config = dict(
    num_hidden_layers=16,
    hidden_size=256,
    num_attention_heads=4,
    num_key_value_heads=4,
    head_dim=64,
    intermediate_size=704,
    vocab_size=2048,
    hidden_act='geglu',
    norm='layernorm',
    norm_place='pre',
    norm_eps=1e-05,
    positions='learned',
    qk_norm=False,
    attn_scale=0.125,
    bias='none',
    tie_word_embeddings=True,
    parallel_block=False,
    init='normal',
    init_std_qkv=0.0221,
    init_std_o=0.0039,
    init_std_up=0.0221,
    init_std_down=0.0039,
    init_out_by_depth=True,
    optimizer='muon',
    learning_rate=0.0111,
    lr_mult_down=1.5,
    beta1=0.93,
    lr_head=0.00646,
    max_grad_norm=0.5,
    warmup_steps=200,
    schedule='wsd',
    decay_fraction=0.869,
    decay_shape='linear',
    final_lr_fraction=0.05,
    batch_tokens=65536,
    max_seq_len=1024,
    doc_mask=True,
    train_tokens=474300000,
    max_steps=7238,
    dataset='wikipedia_en',
)
MLP neurons of a small language model. Each row is named by its layer, matrix (gate and up: input weights) and neuron, and shows model dimensions 48-111. Each number is 50 + 12 x the weight over its row's rms, rounded and kept within 0 to 99. A neuron's up and down rows have the sign that makes its largest values positive.
A block is one neuron, or neurons of one layer that tend to fire together. After each block is what it responds to, as a language model described it from the Wikipedia text at the highest values.

L6.gate226:45 54 54 59 45 53 76 53 72 48 51 28 62 53 73 44 52 74 68 76 58 51 60 43 41 64 27 57 46 47 31 60 30 63 24 60 58 47 57 51 57 62 31 38 57 64 60 38 71 32 30 61 46 44 67 43 63 55 45 59 38 66 45 39
L6.up226:40 39 66 64 57 43 54 55 60 48 55 57 91 44 53 63 44 37 33 52 47 60 55 66 59 62 47 47 45 47 43 47 46 46 51 37 41 52 60 43 53 56 30 45 51 59 46 63 78 44 50 50 77 49 34 26 35 39 37 42 55 64 39 56
L6.gate553:38 25 61 46 46 53 63 58 65 58 46 65 55 44 73 35 51 53 49 67 74 81 52 47 61 44 46 44 44 44 52 59 43 41 64 56 46 53 43 69 65 38 59 16 50 63 68 60 42 45 43 40 32 68 35 53 50 50 27 31 69 47 19 52
L6.up553:52 65 47 41 25 34 48 52 53 72 58 51 62 44 59 49 56 64 63 63 76 65 58 47 51 48 52 24 35 44 58 55 64 25 59 54 66 56 49 37 64 66 35 53 51 61 49 22 66 58 61 61 35 35 36 36 47 48 51 45 40 32 53 54
Anaphoric "that"

L3.gate265:48 43 78 37 42 48 35 78 60 28 39 55 67 55 45 40 47 44 53 37 65 50 53 60 48 27 40 38 33 22 50 64 43 38 67 37 40 73 48 64 58 53 48 47 43 57 77 57 64 64 57 56 48 62 39 62 62 31 44 69 35 50 37 60
L3.up265:40 47 55 47 55 71 52 70 52 46 55 58 38 39 62 49 60 44 43 39 58 55 44 32 43 74 45 49 54 24 45 58 70 51 68 56 61 55 60 43 54 65 56 59 49 54 60 58 46 26 59 37 32 79 47 57 45 29 54 63 52 40 64 59
L3.gate335:46 39 44 68 50 36 52 58 36 52 38 45 74 61 37 54 48 62 21 18 47 51 49 54 45 43 62 46 46 57 31 47 45 57 45 41 34 60 61 48 57 35 70 52 45 44 65 53 48 63 54 54 54 54 32 62 40 33 62 52 29 49 62 74
L3.up335:69 56 41 56 30 49 42 54 49 35 55 31 33 45 58 77 63 47 33 35 37 36 41 59 57 49 29 37 51 56 58 68 78 55 54 49 50 69 34 59 54 37 69 57 57 49 56 66 64 44 66 33 63 55 49 68 36 61 81 34 39 39 68 43
L3.gate345:67 54 50 51 42 41 50 62 61 52 67 56 43 49 57 60 47 42 41 46 40 37 76 70 35 41 41 42 59 34 54 60 52 53 35 49 17 52 62 51 34 77 54 46 39 54 55 51 43 24 49 54 55 51 61 48 52 59 44 44 32 49 65 59
L3.up345:42 38 70 47 64 43 19 60 60 51 59 44 49 62 63 57 58 36 58 40 43 53 43 60 53 29 58 62 59 42 46 46 36 51 50 76 25 49 52 51 42 72 63 47 38 50 47 48 45 56 57 67 40 71 44 58 57 47 49 65 30 35 82 63
L3.gate486:62 52 74 40 42 31 27 56 62 47 53 68 77 56 53 45 57 49 42 28 43 24 66 34 59 32 53 48 60 44 49 51 29 62 66 38 28 66 43 65 20 49 55 50 38 46 49 37 56 49 52 45 56 51 51 52 46 40 58 69 47 50 62 44
L3.up486:87 54 61 63 60 54 58 58 47 33 56 49 36 64 67 52 52 32 44 39 58 62 37 55 47 38 29 61 39 31 52 38 56 52 78 34 36 61 56 64 37 59 41 50 56 43 46 46 62 34 53 57 58 73 38 45 41 49 50 48 30 49 57 60
Sentence-final periods

L6.gate128:51 38 62 58 39 37 43 42 35 57 55 61 41 56 66 62 63 52 41 54 52 56 45 35 48 41 33 44 38 61 55 33 39 54 55 42 63 44 58 40 67 36 69 36 42 62 62 63 52 37 38 28 48 36 55 57 59 35 53 41 45 52 66 73
L6.up128:46 35 41 25 60 46 46 41 65 44 47 38 70 35 49 65 50 51 34 46 50 53 52 58 50 37 53 27 56 61 68 71 65 49 51 56 54 80 28 57 58 51 55 59 64 49 51 67 51 63 34 57 29 40 58 31 38 51 51 55 63 56 64 69
L6.gate344:51 36 49 34 66 38 21 44 42 66 69 67 39 63 54 66 36 73 58 44 42 43 23 69 49 42 59 66 35 53 47 52 35 57 46 52 40 59 51 58 43 62 69 48 45 52 46 28 47 57 36 42 48 51 54 58 46 40 36 56 41 46 56 42
L6.up344:51 41 57 39 50 44 39 49 43 41 63 40 45 68 61 46 37 38 66 40 44 35 62 62 23 47 28 64 60 50 41 48 29 57 39 50 49 41 60 58 42 50 50 34 62 46 62 48 67 54 34 36 76 51 59 51 68 39 56 59 62 63 60 53
Numeric tokens in prose

L8.gate106:55 29 55 37 64 34 24 66 58 52 59 59 39 53 70 48 46 36 48 31 69 50 56 32 45 18 60 48 56 57 43 49 61 53 28 63 45 56 40 52 59 51 37 38 43 59 44 29 39 66 49 48 44 51 75 69 53 35 58 32 71 71 39 56
L8.up106:52 59 51 73 66 42 42 50 54 56 60 69 56 53 41 57 59 44 37 55 58 36 50 55 54 27 47 51 26 54 59 61 45 45 57 52 42 62 78 42 57 46 56 55 59 41 64 46 53 43 33 57 48 65 37 47 51 35 42 40 70 53 75 47
L8.gate176:43 30 60 51 41 48 34 71 63 48 66 31 51 49 79 40 36 22 37 51 57 52 65 52 52 46 57 44 44 44 41 47 47 54 52 59 44 39 49 48 30 52 49 52 70 54 47 45 51 43 41 87 60 46 42 64 53 52 24 27 40 57 49 33
L8.up176:49 56 46 49 50 54 51 76 66 53 49 35 39 56 29 44 37 45 45 41 59 52 56 54 41 46 27 51 60 38 39 44 46 55 51 23 57 46 53 59 49 56 38 32 36 69 62 44 48 52 55 43 39 65 52 53 49 53 39 45 55 57 63 43
L8.gate185:60 53 41 58 44 41 35 56 52 53 63 18 62 65 72 51 55 49 46 45 52 32 53 49 62 43 71 57 50 67 62 40 62 43 81 36 53 44 54 52 72 18 71 49 46 38 39 59 35 45 58 51 34 35 39 45 27 38 47 38 55 48 60 36
L8.up185:52 38 52 70 35 52 42 27 86 39 49 43 53 64 41 54 34 45 38 38 59 56 72 45 60 31 51 52 31 37 26 60 35 40 51 40 52 34 60 50 58 32 55 58 41 61 41 54 56 66 44 39 31 41 68 61 50 66 34 53 76 44 69 44
L8.gate275:47 34 66 42 70 56 53 16 54 54 40 36 35 46 49 59 57 65 73 56 63 41 52 49 51 30 48 52 68 52 61 40 51 54 63 38 82 43 56 35 56 16 59 29 50 41 55 66 48 62 61 41 42 69 63 58 42 48 57 36 67 35 44 28
L8.up275:58 53 63 39 70 36 62 57 48 65 39 42 33 39 43 64 35 47 30 54 64 45 49 65 54 53 44 44 35 61 43 46 44 53 29 61 76 72 52 41 45 40 57 47 54 44 42 65 55 48 59 67 47 46 54 39 62 33 37 52 43 59 30 51
L8.gate325:49 56 53 59 48 42 40 52 66 58 50 52 31 63 52 37 53 56 55 56 56 44 56 46 57 30 54 33 39 43 40 43 50 44 31 55 47 61 57 39 47 34 56 47 27 60 57 43 59 55 65 64 44 36 57 58 56 51 39 50 64 60 49 41
L8.up325:35 89 59 52 46 49 48 48 52 32 45 63 56 59 37 51 58 73 58 44 57 54 41 36 60 30 38 41 51 60 51 56 49 45 67 60 64 39 43 52 54 68 86 56 31 46 58 22 47 58 35 50 49 32 59 26 27 70 41 50 57 53 22 52
L8.gate546:77 35 48 53 32 26 51 48 49 55 36 52 83 69 51 31 42 56 34 44 84 51 69 36 49 58 72 40 47 72 53 58 46 46 41 52 40 53 64 67 45 49 55 27 39 54 62 37 28 45 54 44 62 41 65 47 55 40 56 59 59 51 60 40
L8.up546:53 63 68 47 71 61 50 43 58 44 53 40 58 38 52 45 43 52 30 46 55 60 51 54 44 54 53 61 64 61 53 45 32 42 59 59 26 43 64 87 59 48 67 40 58 46 43 50 24 30 52 59 39 46 55 53 62 58 50 56 58 70 34 56
L8.gate690:58 38 35 67 65 63 33 59 46 54 39 55 42 49 44 53 64 49 50 47 43 44 51 44 58 40 62 35 60 48 72 51 69 36 71 61 33 21 55 69 33 54 61 41 45 62 34 48 51 53 58 53 46 32 55 65 40 61 58 53 32 40 33 33
L8.up690:66 46 40 59 85 44 57 61 54 42 45 60 42 60 51 38 66 33 64 49 33 58 42 46 39 47 50 50 32 80 35 35 67 54 50 29 43 55 44 45 50 47 39 43 51 63 44 40 54 61 47 51 37 27 54 64 61 53 34 49 68 43 35 34
L8.gate694:46 38 45 42 47 41 54 33 40 56 61 44 48 43 57 53 61 46 57 51 63 65 59 42 47 57 78 50 24 39 48 39 61 56 58 25 46 37 57 64 49 42 71 40 68 56 67 34 29 50 56 48 59 66 40 44 46 42 42 61 59 56 67 67
L8.up694:34 62 47 64 66 58 48 45 60 38 60 42 35 49 52 27 51 53 68 73 47 49 50 34 50 57 47 42 52 59 57 53 60 53 85 49 65 66 60 47 35 68 63 66 62 39 50 48 44 53 46 58 49 36 57 67 52 49 41 73 61 49 36 58
Plural people-group endings

L6.gate417:39 59 54 37 38 50 55 66 60 47 53 46 27 47 39 55 54 64 29 38 47 38 54 51 46 54 48 72 48 57 57 57 60 43 42 63 41 52 48 45 37 48 50 66 45 42 42 34 49 45 63 31 54 30 61 45 46 33 54 49 44 67 25 49
L6.up417:60 36 43 44 33 35 52 41 57 61 59 40 50 45 59 39 59 59 50 64 57 15 62 43 41 36 62 58 51 63 41 42 51 53 51 55 41 32 36 77 23 45 43 31 34 46 63 55 56 57 62 66 35 52 52 49 42 40 48 48 67 53 48 44
L6.gate631:66 54 56 69 62 56 52 60 48 40 48 47 43 65 34 46 53 51 72 51 62 34 37 50 32 31 44 59 54 52 48 60 74 39 39 46 26 50 61 67 51 59 43 52 49 45 46 49 65 35 60 46 49 71 32 38 58 51 56 41 55 52 34 73
L6.up631:49 42 40 20 57 49 58 51 37 60 36 50 52 60 59 25 52 40 49 48 40 37 45 41 48 33 51 38 52 43 31 45 57 31 41 44 60 63 51 58 45 52 49 57 62 59 38 62 76 67 51 70 49 60 40 33 35 25 65 43 61 56 51 52
Split-off inflection suffix

L8.gate17:46 36 47 42 34 46 67 34 49 42 58 49 60 35 58 46 51 60 60 59 54 60 55 64 33 44 38 37 43 42 65 52 59 26 58 48 42 40 47 64 46 61 50 69 56 55 62 31 36 71 54 41 46 50 63 47 44 52 66 29 48 51 52 49
L8.up17:59 65 46 51 40 61 45 53 47 66 41 46 46 33 84 54 47 59 42 59 49 61 44 33 58 52 67 44 41 48 69 56 63 66 62 65 28 10 42 52 35 48 60 49 59 72 47 47 51 31 66 42 32 47 74 60 44 62 47 45 31 36 48 36
L8.gate34:32 51 62 27 54 45 61 70 43 44 28 67 57 54 57 49 38 66 49 35 35 54 40 47 67 42 58 57 51 42 62 38 38 52 63 42 17 47 47 47 57 44 54 25 51 76 40 53 54 43 55 53 41 52 48 28 69 45 48 69 27 71 53 77
L8.up34:42 49 77 59 42 52 44 30 47 48 59 63 41 58 73 52 66 74 37 41 62 43 60 53 49 52 66 41 44 62 59 42 36 33 22 31 68 34 43 58 43 30 49 51 51 47 68 51 69 65 52 55 48 59 45 59 39 39 58 47 57 61 71 43
L8.gate88:51 55 40 60 39 28 30 40 68 52 25 65 44 54 68 61 56 63 63 49 47 62 36 46 49 60 62 31 61 55 42 50 35 48 53 58 61 46 73 44 42 37 46 49 61 55 35 47 51 44 18 58 39 35 75 53 55 59 56 65 56 50 34 75
L8.up88:41 69 40 48 61 44 32 59 54 53 49 53 27 45 64 52 46 57 65 60 52 47 63 29 53 44 53 53 78 34 59 60 58 37 44 54 55 33 60 43 38 64 36 59 44 42 61 41 41 34 47 67 42 25 24 44 37 69 36 62 54 69 65 36
L8.gate190:67 50 53 42 54 39 63 49 77 55 47 22 25 55 51 32 65 56 55 56 46 64 79 46 53 55 54 53 56 49 65 45 50 40 30 49 49 50 33 47 30 55 43 51 47 52 57 57 41 47 89 27 47 52 43 57 76 67 56 50 71 53 72 37
L8.up190:25 53 55 63 38 49 61 55 60 50 38 28 51 56 42 22 73 72 51 32 51 58 58 47 50 61 46 58 59 49 42 66 34 53 43 32 68 54 43 62 36 51 39 37 56 45 38 66 57 42 68 48 27 52 33 46 57 59 40 42 71 48 60 47
L8.gate203:38 39 39 66 54 29 45 36 38 67 46 27 35 61 67 43 34 63 59 61 54 39 51 52 47 49 38 57 77 43 52 59 74 40 52 46 48 62 69 33 30 47 57 52 64 50 28 75 73 55 46 53 65 37 39 56 47 79 35 40 40 48 59 41
L8.up203:25 55 26 57 70 58 35 54 82 44 55 52 51 36 66 57 49 53 17 48 41 36 42 66 51 65 57 54 61 65 51 47 33 32 39 51 33 51 63 53 51 57 68 40 34 42 32 39 56 68 56 30 62 61 57 37 51 73 44 59 68 49 45 67
L8.gate267:35 28 58 37 61 47 35 38 53 60 37 52 56 34 62 54 65 80 60 45 51 60 47 48 49 51 51 42 55 30 41 37 46 64 48 65 52 25 36 57 43 60 46 43 61 53 34 61 44 38 69 38 60 37 74 55 58 64 46 46 51 49 41 34
L8.up267:32 50 63 36 40 53 33 42 57 64 34 57 66 54 36 50 69 80 47 38 25 58 53 43 36 35 51 44 42 38 48 39 54 67 60 65 63 44 46 46 49 47 58 43 58 71 44 48 56 40 39 40 48 39 61 39 54 61 43 63 35 71 65 43
L8.gate293:49 51 52 48 61 45 53 53 33 38 69 59 30 55 51 67 62 49 44 54 61 29 63 48 49 52 50 34 42 45 47 40 59 53 56 52 23 52 52 48 48 32 55 38 44 72 37 28 35 51 57 49 54 76 59 35 58 58 38 28 30 33 61 50
L8.up293:39 44 48 58 62 43 68 33 31 20 73 54 31 60 68 58 67 36 57 48 46 54 48 63 43 42 53 56 61 41 40 51 61 68 31 49 29 41 39 48 38 56 54 45 50 74 57 35 42 73 54 52 60 33 55 42 62 38 39 66 40 48 56 33
L8.gate679:48 52 57 29 82 54 30 53 43 57 53 51 48 46 31 46 38 53 54 61 59 24 49 74 65 58 40 54 38 36 48 35 45 27 44 51 45 40 51 39 53 50 53 63 55 58 34 50 43 49 34 52 64 50 57 57 48 41 35 46 43 48 43 29
L8.up679:19 46 32 39 54 47 40 58 59 39 47 53 74 46 50 38 39 47 56 49 55 22 58 57 63 44 52 56 49 38 30 45 66 27 56 56 30 63 52 51 51 59 58 51 52 60 52 54 29 40 27 33 47 67 52 74 73 36 57 48 27 42 41 59
Clause boundary before reported content

L3.gate223:46 54 54 54 54 51 46 42 51 57 67 70 44 57 51 53 65 57 42 52 35 54 22 67 60 57 56 57 48 49 56 19 51 40 52 59 47 79 54 55 34 49 65 49 53 59 64 47 50 50 50 53 41 45 43 53 68 25 69 28 34 70 20 38
L3.up223:27 48 49 60 50 59 46 46 33 50 46 57 46 43 46 32 37 44 53 42 36 57 49 52 53 67 35 53 62 63 57 32 74 43 60 67 47 26 50 79 43 47 73 44 48 40 42 38 59 59 55 47 54 65 30 38 44 26 49 56 47 65 31 47
L3.gate240:47 51 57 44 43 49 48 51 46 35 47 79 77 50 32 59 65 42 12 56 55 52 41 43 49 66 40 40 53 31 51 45 44 54 45 41 43 55 63 61 40 66 68 47 53 55 57 30 44 71 13 31 57 47 54 51 39 31 64 32 32 46 45 54
L3.up240:62 44 38 33 36 31 50 45 48 47 56 68 42 39 56 34 44 60 38 53 56 51 51 70 45 65 44 47 58 41 33 48 43 46 73 53 39 39 65 59 34 38 80 59 55 47 35 57 50 50 44 44 70 58 36 34 36 50 58 73 43 44 48 51
L3.gate385:71 58 54 50 52 65 50 71 69 62 57 55 43 49 39 47 52 25 39 43 68 45 64 64 67 40 50 41 43 53 64 58 32 59 50 65 34 48 37 77 39 48 56 50 60 41 69 39 33 61 31 36 49 55 44 50 57 41 57 53 73 73 45 18
L3.up385:28 32 35 46 48 51 70 51 63 31 55 58 41 46 43 45 64 34 50 62 49 44 33 56 37 28 44 65 65 64 62 51 38 36 59 70 64 42 55 51 36 49 72 55 74 50 42 50 38 53 36 50 63 44 31 55 71 44 24 56 44 54 50 48
L3.gate658:54 56 62 42 51 44 36 54 72 51 40 61 22 68 34 40 78 44 61 25 59 38 43 49 57 44 33 34 78 61 43 58 22 50 51 70 58 56 56 53 61 39 72 41 51 61 50 67 56 57 33 63 61 70 38 57 41 48 34 72 50 48 41 60
L3.up658:44 68 69 49 48 54 40 61 46 44 78 52 56 39 56 53 64 50 57 31 43 42 49 42 70 54 50 39 44 44 44 54 34 33 47 61 65 48 59 80 24 35 74 74 47 54 47 47 55 40 42 48 48 48 44 56 56 60 25 44 26 46 52 60
Help verbs, -ers endings

L3.gate154:66 50 71 21 76 43 55 44 54 48 75 39 64 63 47 37 54 52 61 62 38 64 27 66 59 61 50 61 58 69 45 47 34 60 44 56 45 41 51 15 35 69 60 55 71 40 27 31 37 34 50 56 51 53 34 39 59 36 59 35 55 66 44 46
L3.up154:38 31 41 32 67 58 32 58 46 47 68 25 42 38 74 63 64 61 54 64 49 30 65 45 55 41 61 53 48 62 49 65 40 60 64 54 50 66 39 45 38 53 52 54 30 69 47 35 53 38 50 37 45 59 33 53 60 50 43 40 64 33 69 61
L3.gate177:64 50 32 38 66 58 35 51 60 57 42 30 40 35 36 56 67 45 59 50 50 47 45 60 38 52 49 45 47 51 45 64 47 66 46 50 60 50 36 60 62 43 58 22 48 54 44 54 60 56 56 48 44 61 71 44 39 53 53 34 46 59 55 70
L3.up177:58 39 31 53 50 56 66 60 51 17 57 65 42 33 53 53 60 60 68 47 51 44 67 57 44 48 72 55 24 65 49 47 50 72 46 67 38 54 57 24 40 57 48 59 61 58 28 48 34 61 54 48 44 55 55 44 38 38 54 54 59 49 51 29
L3.gate407:49 46 43 58 55 49 62 56 64 67 45 49 55 54 36 40 62 67 52 20 37 38 72 36 56 26 58 41 57 42 56 56 36 60 67 34 37 48 54 58 54 40 59 59 15 32 57 43 45 42 57 49 60 72 47 46 75 45 47 58 53 63 38 59
L3.up407:48 37 38 58 52 71 64 27 58 49 66 56 45 67 68 50 50 46 56 66 43 66 41 57 37 52 73 66 60 56 50 26 56 32 56 49 65 45 55 57 42 49 48 47 59 58 50 37 46 37 52 50 43 46 34 55 58 59 24 54 44 60 57 58
L3.gate421:27 48 44 49 79 40 52 70 32 46 59 47 71 53 50 30 65 55 47 43 42 41 59 72 69 66 57 42 50 47 34 60 67 56 69 57 60 51 65 48 43 34 59 59 72 56 52 52 48 46 54 61 41 49 51 46 62 42 42 50 67 27 35 83
L3.up421:75 56 70 33 32 60 52 32 37 37 39 49 25 73 44 45 48 32 58 47 54 41 39 30 29 73 54 51 40 55 32 43 45 51 56 53 81 53 61 59 54 35 64 56 56 59 50 36 51 56 51 35 51 75 47 56 69 44 45 61 55 48 79 45
Numeric quantity completions

L8.gate22:67 48 57 57 30 35 30 40 65 42 61 78 34 65 43 38 39 34 13 38 38 52 47 41 44 27 33 48 59 42 54 61 45 51 78 56 46 50 45 60 57 54 49 45 57 43 26 29 56 39 36 51 56 55 41 58 42 48 70 39 46 48 52 55
L8.up22:46 61 19 52 53 40 51 26 57 27 42 46 27 55 51 58 56 36 38 53 48 54 63 41 55 39 51 57 50 48 32 47 30 22 44 73 58 41 47 54 65 76 68 18 58 77 36 39 53 35 37 58 58 45 54 58 55 52 68 45 49 47 55 66
L8.gate29:48 58 38 55 21 30 27 43 60 59 51 36 66 50 38 61 59 48 56 45 46 34 29 49 36 38 54 37 44 76 43 30 57 42 44 44 71 79 42 72 36 57 48 44 42 71 37 49 59 60 66 50 48 40 58 44 51 34 47 30 75 52 29 52
L8.up29:49 48 47 56 46 47 33 22 59 47 50 35 30 60 70 46 52 43 44 33 49 61 44 51 25 53 21 54 62 51 38 55 22 67 59 57 58 64 50 45 34 53 62 56 42 65 55 33 48 84 54 69 80 46 62 55 30 59 75 50 67 39 40 53
L8.gate96:52 52 54 51 82 20 67 45 62 74 52 69 55 60 42 58 60 52 60 24 63 35 47 45 60 52 60 45 50 46 59 39 63 75 43 42 28 35 54 57 40 49 41 22 37 41 32 45 51 55 42 46 41 49 51 34 51 46 47 53 58 52 60 33
L8.up96:51 56 67 51 41 33 48 42 40 57 64 72 71 55 62 52 54 35 60 48 56 60 30 35 70 63 86 54 42 46 59 53 54 66 50 43 42 48 32 56 61 43 47 78 56 36 38 41 45 60 51 52 54 67 53 34 38 33 45 65 44 68 52 68
L8.gate135:66 50 29 40 47 59 46 35 50 52 49 56 74 64 53 36 55 51 57 31 46 35 50 29 52 54 51 39 60 71 34 53 43 57 36 56 51 59 62 61 76 44 69 68 48 48 24 44 50 70 34 33 54 48 34 39 36 70 37 40 53 44 57 63
L8.up135:54 39 54 87 45 37 46 39 48 33 70 37 68 64 59 31 49 69 57 21 47 62 62 69 53 51 71 49 34 44 53 47 37 55 26 40 25 52 56 59 37 40 35 42 70 41 53 32 67 48 47 47 53 48 66 51 45 28 57 72 37 60 40 50
L8.gate251:33 55 46 64 37 47 38 52 74 36 64 51 47 30 70 58 63 52 52 53 45 47 80 48 56 55 52 50 46 40 55 40 59 43 30 43 73 56 58 68 50 61 45 47 53 72 59 57 83 52 61 65 56 59 62 54 37 36 33 49 44 54 37 39
L8.up251:50 59 53 54 38 50 37 50 80 55 47 31 39 42 58 32 45 35 48 56 50 42 35 55 41 51 73 28 41 70 61 70 24 41 35 55 42 61 53 57 29 44 50 48 63 36 43 69 49 53 30 41 47 53 66 50 51 40 50 55 58 49 45 43
L8.gate343:28 46 29 55 70 35 35 55 48 65 52 69 44 59 33 37 36 38 51 52 51 63 52 61 55 40 74 62 58 55 37 59 48 40 36 15 51 54 34 57 67 65 48 40 40 54 60 42 64 77 50 58 39 36 61 44 47 34 45 70 47 58 60 53
L8.up343:37 64 34 61 47 83 43 56 50 71 46 52 47 67 56 71 54 34 53 45 50 49 58 66 32 54 54 71 49 42 45 42 39 53 42 54 42 24 44 47 44 70 49 69 53 47 30 58 54 56 59 53 37 60 55 67 50 62 66 48 39 64 64 47
L8.gate410:46 35 83 57 65 50 44 53 32 28 33 47 56 46 42 60 41 61 53 55 45 53 53 50 42 48 40 55 49 58 19 69 21 36 54 53 34 63 35 50 57 21 69 50 47 52 45 54 37 74 52 46 40 70 54 48 34 43 52 66 55 80 35 45
L8.up410:22 55 33 65 60 50 59 54 58 35 56 44 53 54 59 26 60 42 31 26 56 55 23 40 45 76 48 54 46 37 34 49 55 36 51 58 65 82 50 39 49 42 39 49 64 35 56 50 53 49 67 48 53 60 57 44 42 55 37 49 56 61 46 32
L8.gate542:39 56 64 59 35 44 38 38 63 64 51 62 30 46 62 56 66 60 65 47 48 52 54 46 27 24 55 48 33 46 55 57 45 54 61 48 61 50 53 62 55 34 69 50 44 30 45 55 60 47 59 55 47 43 57 31 36 52 61 51 40 45 40 48
L8.up542:32 68 38 67 30 42 38 54 62 38 52 38 65 44 61 51 52 37 52 22 45 69 47 42 62 58 38 81 54 55 45 50 46 33 46 36 48 75 52 35 43 46 58 65 42 44 50 15 63 51 65 50 54 45 52 49 45 56 40 56 58 55 47 46
Mid-number digit pieces